Weights of a small transformer language model.
Size: 9 layers, 2 heads of 128, vocabulary 539.
Architecture: no biases in attention or MLP, untied embeddings.
MLP neurons of a small language model. Each row is named by its layer, matrix (gate and up: input weights; down: output weights) and neuron, and shows model dimensions 64-191. Each number is 500 + 40 x the weight over its row's rms, rounded and kept within 0 to 999. Numbers have three digits each. A neuron's up and down rows have the sign that makes its largest values positive.
Before each neuron's rows, "fires before" lists the tokens most often just after its 100 highest values on Wikipedia text that the model never trained on; "fires on" lists the tokens most often at its 100 highest values on Wikipedia text that the model never trained on.

fires before: "ar", "r", "ang", "in", "a", "ic"
fires on: "Ch", "ch"
L5.gate88:457436528456516507508517465518573499552546491511488579489537525537582480439520463465512459492500461495493508519521486534462514514413527550499445509476544572495505438603524454502436553554508456461400564464554464499544551573435557531463528535552460541508485527465475493514473584549489605508497456507495492537523527419452496555571503446479473493459518522514447512549568508606505501425433
L5.up88:507470520537550488497542426482440534506503493498469516478515471508515460456501448513469528474461445495549453543497439465448496491427490495476474548502498493530549411478552472507449533555548531472483575482519521535499548533486530462481485564524464540553465471460434509482454543515474590529485530430548501486532571484425514548537460483470430557489534484568455471508542485562458611464474
L5.down88:509464478545427418546502476475526493499613418507573540493532446527473435543504512518490526463525435508494495561474479510464513511464603492442504459507568561553508472504465478523466454564535517475446465438505475469532442571529488556512512504492509527461460462488504481495538483432466522478483484475545488507507452551530447453530455520452539515506482476555483506447526501494534538508503

fires before: "g", "ther ", "y", "i"
fires on: "le", "o", "al", "ar", "or"
L6.gate256:522503487468568470458487534493514531492484484492476516518477509509533551521458524499530539575504564495534569483574477488518497538518473535485553519501531516553463502443543460520484452606505485518463511574543527426449502556475537536552504529507447529484510551447520467504393437473551504490499394524506476436515477542510511533415422484455537504513554444547492541571475494562519453432503
L6.up256:556481480406530538529456396497566481473476555529530543504475528550459483528462528477469515525505562449552524411485515536449461516438511537576532521501477478522512505503557481505480515541574522528567400506544483483500516429523482442479533575560469493499514525485441535444455462403438459510516427503523542499467532471497444501455520498437543466501549533527517507553445438481546498497496
L6.down256:492495531509475540493518420514432489461526532504466538529515505409546515511519541470535506445450469502504521465539468488451544523496455484530540508531487432596543509497485506481468476535486547541515487442493551513476572473393480506523471474535501521439505488500459538517552455517464533426520498450514478480478545467533479509471554503494508427548516448456509504461533460502436510533615

fires before: "ad ", "as ", "el", "in", "ame "
fires on: "h", "f", "en", "ec", "rec"
L6.gate107:529496512523482412411464499397503590520517446494439464545498521487469493547505451484440516525553505523469503462501515491601523420508556569441475487518476537466513461544484494509451486466519456484467460496552470501448487457453580464480520467464419460491513495551583478531491559444461432545505496547474492508473564535438528556502510515521509536444473466505496434483452484474503488561501
L6.up107:515495515566488485491523509539572492507504495457552498465525587549502505499522413552565447571519547502482558433476513486550532494489479446429467505552517467496420557489515508499446429548431479532490459502528536445458566542528489480456594462507527544562529524491505508498422486522565432535511495518476529558523553551528512474426507560421522519480510474472473455458462524520504529475485
L6.down107:518471481456517470520523481469488545502556461477465486479477580454429503531450551545507511542513542491513521462471439584490488491491590507548489550473535470532542539483546500525507486445493484496464448535515534523443539508461443503425548476414486531575524461537515480557483476483519561514456517540526464554426508560525496484490490542473578455465478501509556498498556511468409457467467

fires before: "as", "s", "ar", "g", "w"
fires on: "le", "es", "ro", "re"
L5.gate142:491563522538492443486506536489530480454428537485456483508473504551419527552511486451528421524524508408511448566568508477546527543526522503611435471532590456513548450501542469506554507487624542555478507509471479484456526536489487540513521481593522487444485481476412473516564525503493512478492441497508493497534427540518530525467519495436520482484472523528493549510540608465504568435454
L5.up142:431541445480544569454442525516552519447458442464495514524493535560543550482526545469520477534493436545523455494525557501558507573498508494610450448569491479466543491465541456486511476500533507533524479501450562505586501494497483580477533495479487489489470543475537474538544538487477488514475453496439511471515546471581571558502531500450432547486504443498514412554509515493464475512505
L5.down142:524565521539468415489503473551568495510463468434463446460443506545449458509494491514506484534510504535502474546454576487478547585472436462585499581479478485426516461518567472528569478542563405576498488523437522519557517477496480488485570560609544488459503469474525558450476446595456499487459523448485491482513503456481520500489514479517434471492571518534472512490497553416474506487495

fires before: " ", "is", "ev", "ab", "ing ", "er "
fires on: "im", "n", "ow", "all", "il"
L5.gate310:509485490548486490472629494564503446493513459477442526495570494474450464429461490492543502434451493464534455429488499457487462490504483475535536456443402502474558465473465483515448470487428509540508567513439481519516569524508508536475573493427515528478441512461465511464479527402436507484560535503540473460410431494477578478490514524486517507417519460452580516548520554553487495545508
L5.up310:439545487520520547537528522535477467570466459550493457522518408499467507519487457511407529439512515501427481428547465461542490577515467543506516491506474531506507407526491547489464502510461585524439515499532513513509493499421538496471429542433540462425471502509464459497502577529569528460549473551511499537451388482507512468553486487461501465510500476458534510502575491565495563477513
L5.down310:527500518527510537430524486452464531548540530478459486525507477471475505407536483554526526474520526513591458473478540492513586539571483528487507465410451449575537549540490472509416545489506467504496543508586605483586434457519476416486433494455539555484530507511549442453507515531443550466448465475467538465506493557457514500479506526519494509475445466496441484481498489492462526497525

fires before: "o ", "k ", "ld ", "ay ", "ak", "ov"
fires on: "m", "als", "ou", "oo", "g", "con"
L6.gate245:495450449543541476568522502492489560451602522453534420549527466543541439496482451499527518499515383553507540463478556500515551493480477552507549449452488546447520460513448441460517492505471468489446527485591436517476556557448526513534551470459436492569508450468506499458440519523544497469493496440508479480548543505515581445483449440502467459426528537439523465476440534537450507522491
L6.up245:453422484562420472483440588446486485436507555522485492511454511508508484454520479466457491529535484450539552592505503509566536506526474536522577480503446441523518585482510526557511475472528481485475488473534494503585443462533450559419475466527402500494471524457549500509508463489545506538451444498532493543509550471514445489509483559468532561509468545447508514503526524465546467496547
L6.down245:447415519538402527482493492504510549542526545464524513561432500568469475443465471472462451471461504542510453493549540544553539521512476497529439467540520452481494468509534516471552548529505457495447541539428464507586544490586534581482441507499566545457522455486475508508461440479468575500456529524576460525526448475473532520461504423528517492552453483497525497507518521593561569503463

fires before: "ld ", "l", "ame ", "id", "is"
fires on: "ec", "ou", "m"
L6.gate299:577464490487497425502504503504492528487499480514573433602538492477515568499479516530541516574490564475513515475433511534454496521430403404504476503497484473456500447566518474437553480572465474491545442540472532521570509488515449512450525533511510467569468443519465477536474465465477429473500525474498505506532502485534513550512558523518614522469496524460469460454505498502481512516571
L6.up299:478516588495525475407542483518533461433512461533489489576485470502526514585488475516502513536501556460573547574484508498482496462444539454492493465495515500560494497448505429478509485464517489461497505531516455504454493551613508449509508521493459485485508493473391538513477473420457484476495473509549490499519451521461521476525509462506513481506496487462504509481431588482472482449564
L6.down299:536469430549502476370537439467532495480508467529482507520484537527502486489429530595494505544512547495545538547533518526511494485497517501458468520477485483508431518515491486464510463589595454450451463557528478465524432495482501479449443439459552482475523551460525490563461484518530467491554483546511475550527517494414574558482564412452492593447520562524473562510442479502505529473503

fires before: "us", "ear", "im", "or", "ul"
fires on: "ug", "a", "res", "es", "ist", "us"
L6.gate32:491472498404512450518514484488507488536520442560518432442512448468470459571546508469604459466546497540466457442555525557497453532467460519502472479528535490515498491517581513462561573453497487513469479470502459500590504509532498492571534451486547511517464498474569498480488562478442577449460470517585599472513447495477547601518537497505525481535535530518566488431527554491492487507474
L6.up32:437531508450497505493485530525487502514460489515419530488512414486525472478520493536518433466499451434528511535496555520485492503488486535519528532488407468475553529497465514492535411530508473539500491477414449501493437486436524563482490520444503546581492565477489481492478541500511593448479476499483417524504586509523501472442502572542464503495517506523528516484505520478522523493500
L6.down32:527482493502515492494538442512442391522488570472468444470537438481535514504546526538456506531533416527553471432475554496471488550450486512511502465423558517456464496479511477523508503433562446543539539543585464451470455547535524488525497405480529543571401445479517485582535465464401536471480531548500462477484555506486501521522513484458561483527541499576553502542502543513510451544608

fires before: "s", "w", "tic", "th", "ati", "o"
fires on: "ro", "ri", "ti"
L6.gate193:545524429429461461423548512481489521491472489532464430491453500518461541515498480513455483471459453442530474526513528506553462572384482466503419521545507512514571484481447434528555524449461467525564414585456553447463569519480483516487503542555438513529469556484467483559515570547564491520469478558490522473419510498491524536572510504531427490451620501478408468502513530503507520478484
L6.up193:485503503438509488589450475458534525465523537500513528512427577575563451502485492457501510517544459529514483530499529534517505527466437489546499487525514498553569536575499468551525457555511444587503448443521602489487521422383457506518456503539496559493534477528484469520498560526474494531456508508531449515548465512593476524485439494568474497456479537428466472466500514439464475533486
L6.down193:541460516467522555550468409495525408579438523426427500505529578496516486440483469518495542522510491561497497498464482454562478542463436509572510529519536488549517536468531486490419499496468444542468482398525469419540537513461490546602461553490443466482504540508526421514444525518502485512425499471512552451493512445591533453493543495497491555475543520532503452530514527505480500524492

fires before: "t ", "st ", "as", "e ", "ation "
fires on: "f", "fir", "is", "se", "fic", "fr"
L5.gate9:503554445455551495479555463433517553564505508509466505452515518563492499534460493505488456463469443497507494449510462501535495470476558459468516452513469505491493417492502499426492422506481451526524412483484438522568515475498472472499539443532471460538573428512536466497485527555496542490492448522502543476501454492470516575444538474530452470457481509483525548534496550481491419528506
L5.up9:519476403535481548525513525462521501505432519531560469491507443580569444481445492504507484510495507533488487442547422524560494475527483549494500519501471532436530594442510486490530546534515470436507485461470501549475444453490494470605519466618434479550549534538499496466462399464387482438495482514431544459506502488516449523510540506497554488506507457521489511514460539501475461513557
L5.down9:476428493515460574462472530469472444515498476438484547414458481544564499459454554450569518499524476534494435482451523456482413504469498608495415455530416489460484438472514471486415527487489518493454537461533482502456440488472504499557560554453473545501497470538489591475494514526479495528572546455488499481558525554502540511533529477396532619409560528444519526447507454513485513468479

fires before: "ity ", "it", "i", "s ", "is"
fires on: "al", "il", "v", "un", "or"
L6.gate199:507571534450507538541447492476543517467521506473472576491472507484537575400435469416480554491519492488463500502529510514427499594589538508514536558501563453546473476498564496516576483464515539530533447537583504534530501510420517514507534549506542445529497540492503439541548489557467502485515477440497503525543512525544487619471529475512399441511519470518514523455517530550467530562478
L6.up199:477517553496474457454508517500460485481470492460521496531546549500593464594505517538480483503465487469556512533452417525470543500501494535499524465593495498543483453457588458539548494478458484446549466521458526481576422508506518479511444499551474489513546523498465423517485508463547524433558472519491488544493522521530512465516556555509513504494514461445483528561473498484562501539525
L6.down199:498528535453482539515502496511473475506442583455462509466483422473553534502540506404556513469554487527466513463494569425425480438398453540478439495466559484501513550440534447467523532453505443460512440559475527447509483527473503508482428444529465454493526424453527543511471491495430513528542548475441540522499460509485590481455519600554549431483477568426459530499506505471541469508512

fires before: "r", "ing ", "ation", "v", "ed "
fires on: "ur", "uc", "li", "em"
L5.gate102:528448447522516524524470477531540516504520479399480405499519473519514515530560556507448471494507536459545579601518502497501527488479540511519519465502538524496505454498448511481497492484426507574478499527460527533493533440478500510442489467482409559445456480525530525528441541520585494516493478474485521504495512490542447512561438429495438477585432562521452569540536460512470461510448
L5.up102:449506516484468452488451550558483567500429501462466475409397512494530546543522480512497458617444557502560498523448483444517501473569537564504480517511540455458475583540449461457598532496510509538513551512431566460432503448478443525507493529541448471472470525467518456530499533526482530561498549503495479522574475518519453532518575439463484515523478538499481522446503515497447507456537
L5.down102:510592477425562487441468455511491569550473548509504544491477427492537566581512504559503473452437509438549484535509500563471505548530464525488444513452495520503448462502536501508368546518486551498490471517517565490517465544527473481590425531508448511529462500489451519555507522527517564479507460500580512449524519466520535576623537432491463468516462463524500521500473575526466472508496

fires before: "ic", "it", "ch", "g"
fires on: "er", "M", "ir", "ex", "str"
L6.gate134:502524481545460490523519449467469523423514456498516512423473552515406430508493519466527471531488440403511603505493496517492455514535509493542500498512488491443468423463445538573525515526496509417540541582557512479407526481494476520553544508485524531487578410459525454524535533463496485532439485494465486491529495460443493544465513444514478491514417500506536443479449524576510510497543
L6.up134:547527511513514574526435494555456468482511521450454507525378474499459558489510524516531488512474440550404518486519535550451562498475569491532575456488449584415541548507471556474495436539458401574444516485542607489491501451435524502484538467477506509499510473496517525427565482483445428497421496420458522508513512527473504467472458559506471470520554511447472563542510487528490500521524
L6.down134:493508604513490464484501470571536489531514492492477496511517495480438489471533452452522525573524456502389487466511527495472496488471527518500461480597457529442543521493507537511452556514487503504463473465539459480498491470465441510468516478563433518536429467505544483513534462443498513506509468441427459412388459562507514417516505586541505466464390528470502502512514513497618499498473